Part of a small language model's weights.
Size: width 160, vocabulary 2048, 3.57M parameters.
Architecture: no biases in attention or MLP, tied embeddings.
Training: a variant of Muon for these matrices, 158M tokens, 8770 steps.
MLP neurons of a small language model. Each row is named by its layer, matrix (up: input weights) and neuron, and shows model dimensions 0-127. Each number is 50 + 15 x the weight over its row's rms, rounded and kept within 0 to 99.
Before each neuron's rows, "fires on" lists the tokens most often at its 100 highest values on Wikipedia text that the model never trained on.

fires on: "s", ".", "us"
L6.up91:82 62 45 54 36 46 67 32 77 36 65 58 39 38 41 53 68 31 23 42 40 58 59 71 41 33 43 50 70 41 54 65 61 49 52 50 67 48 60 24 70 58 45 65 64 38 33 95 55 43 42 37 50 94 65 57 40 60 47 46 63 38 46 61 35 53 61 48 42 26 48 57 68 52 46 46 36 54 41 55 61 39 33 43 58 29 44 50 52 43 68 54 60 32 62 31 49 59 68 33 33 74 13 51 28 84 80 30 69 48 58 47 64 19 50 53 46 51 45 46 59 56 35 48 47 34 51 18

fires on: "re", "le", "ed", "d", "ce", "on"
L6.up216:37 51 24 42 76 35 35 55 53 34 41 43 35 53 47 53 49 41 45 48 34 50 40 62 33 88 64 18 49 83 55 46 92 49 74 55 31 38 36 60 50 60 55 50 65 49 53 52 41 27 39 61 32 48 59 62 45 40 59 45 38 81 46 46 63 39 63 56 72 44 45 51 85 35 50 41 56 39 47 23 70 43 44 60 60 42 49 86 54 52 38 77 69 31 59 74 42 13 61 39 46 59 44 08 55 51 29 60 74 48 25 31 27 39 61 74 29 27 66 34 54 82 67 39 49 68 49 65

fires on: "ity", " career", " law", "ization"
L2.up372:47 55 43 57 46 37 37 39 51 36 49 70 55 58 70 31 45 47 61 51 77 59 53 63 15 40 35 55 45 34 48 62 23 46 73 51 36 58 51 61 37 60 38 47 36 57 34 60 46 70 55 41 33 39 72 70 38 47 68 52 62 80 19 40 43 83 46 50 60 29 68 43 51 50 71 65 43 46 28 33 47 55 55 40 74 58 54 54 70 40 52 54 39 52 47 52 42 25 34 50 47 40 54 58 68 71 46 39 57 42 57 54 34 24 52 66 54 45 31 33 64 39 48 43 34 55 45 53

fires on: " re", " by", " as", " di", "di", " co"
L6.up42:32 69 58 65 30 68 52 62 52 69 49 62 59 68 60 70 35 52 68 40 64 52 50 53 48 51 37 37 67 46 40 50 58 53 32 59 44 44 56 41 69 51 60 49 49 96 42 67 46 54 56 67 46 56 37 54 29 53 41 67 45 43 59 42 11 66 33 53 64 55 36 55 57 24 39 68 72 25 53 57 71 53 57 29 44 87 44 73 68 60 64 36 37 65 43 36 50 73 30 63 39 22 54 52 32 48 35 12 48 58 50 20 51 46 57 27 42 81 66 38 54 58 55 55 50 46 58 42

fires on: " as", " II", " in", " defeat", " by", " at"
L4.up367:41 63 57 58 56 51 60 78 48 67 58 54 68 84 46 59 76 42 43 52 49 64 48 55 59 40 44 55 30 53 53 44 60 18 20 69 52 38 52 42 56 25 30 31 36 36 45 78 53 36 52 78 55 38 66 62 50 54 65 41 44 51 54 33 75 52 39 72 59 72 46 46 49 46 53 75 62 47 36 20 46 31 35 11 53 82 40 50 73 55 75 69 37 24 44 72 50 67 36 55 37 36 54 60 41 57 71 10 36 37 48 48 61 82 48 35 56 59 43 65 31 44 63 24 53 56 53 75

fires on: " Co", "lo", "on", "ist", "d", "tten"
L4.up462:22 81 32 69 45 54 29 53 44 49 42 28 60 44 41 28 57 64 43 63 47 85 61 88 29 52 63 29 08 75 37 47 56 59 48 59 59 25 57 52 71 31 30 64 67 62 38 66 66 56 41 49 65 45 35 57 62 47 37 44 19 47 40 44 30 45 55 38 51 69 38 60 59 60 59 55 78 58 49 47 80 30 49 36 41 60 34 55 59 63 29 45 57 54 88 33 42 68 33 45 54 61 65 08 38 39 29 58 68 43 72 47 31 44 53 54 46 54 47 59 42 77 69 60 59 57 40 26

fires on: "ly", "n", "s", "ed", " "
L4.up9:29 78 59 79 28 57 68 45 57 59 46 32 67 24 44 55 61 58 59 66 63 43 51 34 61 52 72 56 31 37 81 46 40 68 36 60 19 32 57 86 65 40 67 65 45 37 41 56 58 49 38 57 68 47 45 44 51 41 57 56 45 72 42 50 52 35 42 24 52 49 71 77 40 37 37 84 16 34 26 64 44 34 72 48 60 20 36 20 78 38 37 65 34 44 70 45 39 32 72 53 62 46 51 28 60 56 42 36 45 45 45 63 30 62 44 35 40 39 62 43 76 54 29 47 56 60 58 36

fires on: "ly", "ing", " him", "s", " to", "ally"
L6.up72:73 64 61 61 15 59 58 58 38 59 69 52 22 45 80 57 61 68 74 49 40 59 52 39 48 71 45 36 53 45 29 65 57 48 48 44 27 35 54 39 49 40 52 49 36 57 53 34 49 51 54 47 64 42 57 50 66 46 47 55 35 60 14 57 71 62 50 51 27 32 71 66 65 57 50 64 39 40 17 73 35 50 42 51 39 21 73 59 65 35 56 43 36 57 62 63 49 35 54 28 63 60 35 35 70 38 24 49 57 33 80 44 48 41 45 20 46 50 60 44 62 52 44 59 34 62 63 26

fires on: ".", " dis", " return", " St", "st"
L2.up583:36 48 45 39 46 64 52 50 42 43 51 54 60 66 49 58 20 39 54 23 48 75 57 60 44 38 60 62 72 44 46 50 52 46 56 49 74 61 29 53 40 60 57 52 30 42 40 72 82 27 57 48 41 60 38 60 25 58 43 48 32 78 45 59 29 37 46 49 47 42 47 55 52 48 25 14 41 68 50 38 70 47 42 64 27 61 52 58 42 28 70 27 75 35 64 31 45 62 32 53 48 65 61 50 29 98 49 52 80 36 67 39 82 50 50 73 49 55 61 71 49 43 40 46 63 45 51 61

fires on: "ive", "or", "ur", "in", "ion", "on"
L6.up159:39 29 44 35 45 59 41 38 52 67 64 53 70 49 61 46 49 69 60 31 16 45 55 25 48 50 72 40 55 21 49 31 55 77 64 58 79 27 49 54 43 40 60 57 82 43 44 51 49 39 52 65 45 78 59 29 56 75 52 41 57 68 58 71 39 80 46 56 51 25 52 40 58 50 61 60 58 52 37 28 60 62 69 56 36 33 36 56 89 56 38 47 33 56 62 43 48 31 61 38 48 48 24 34 21 57 73 32 24 53 76 70 63 57 32 26 65 47 67 52 39 53 37 31 31 57 50 24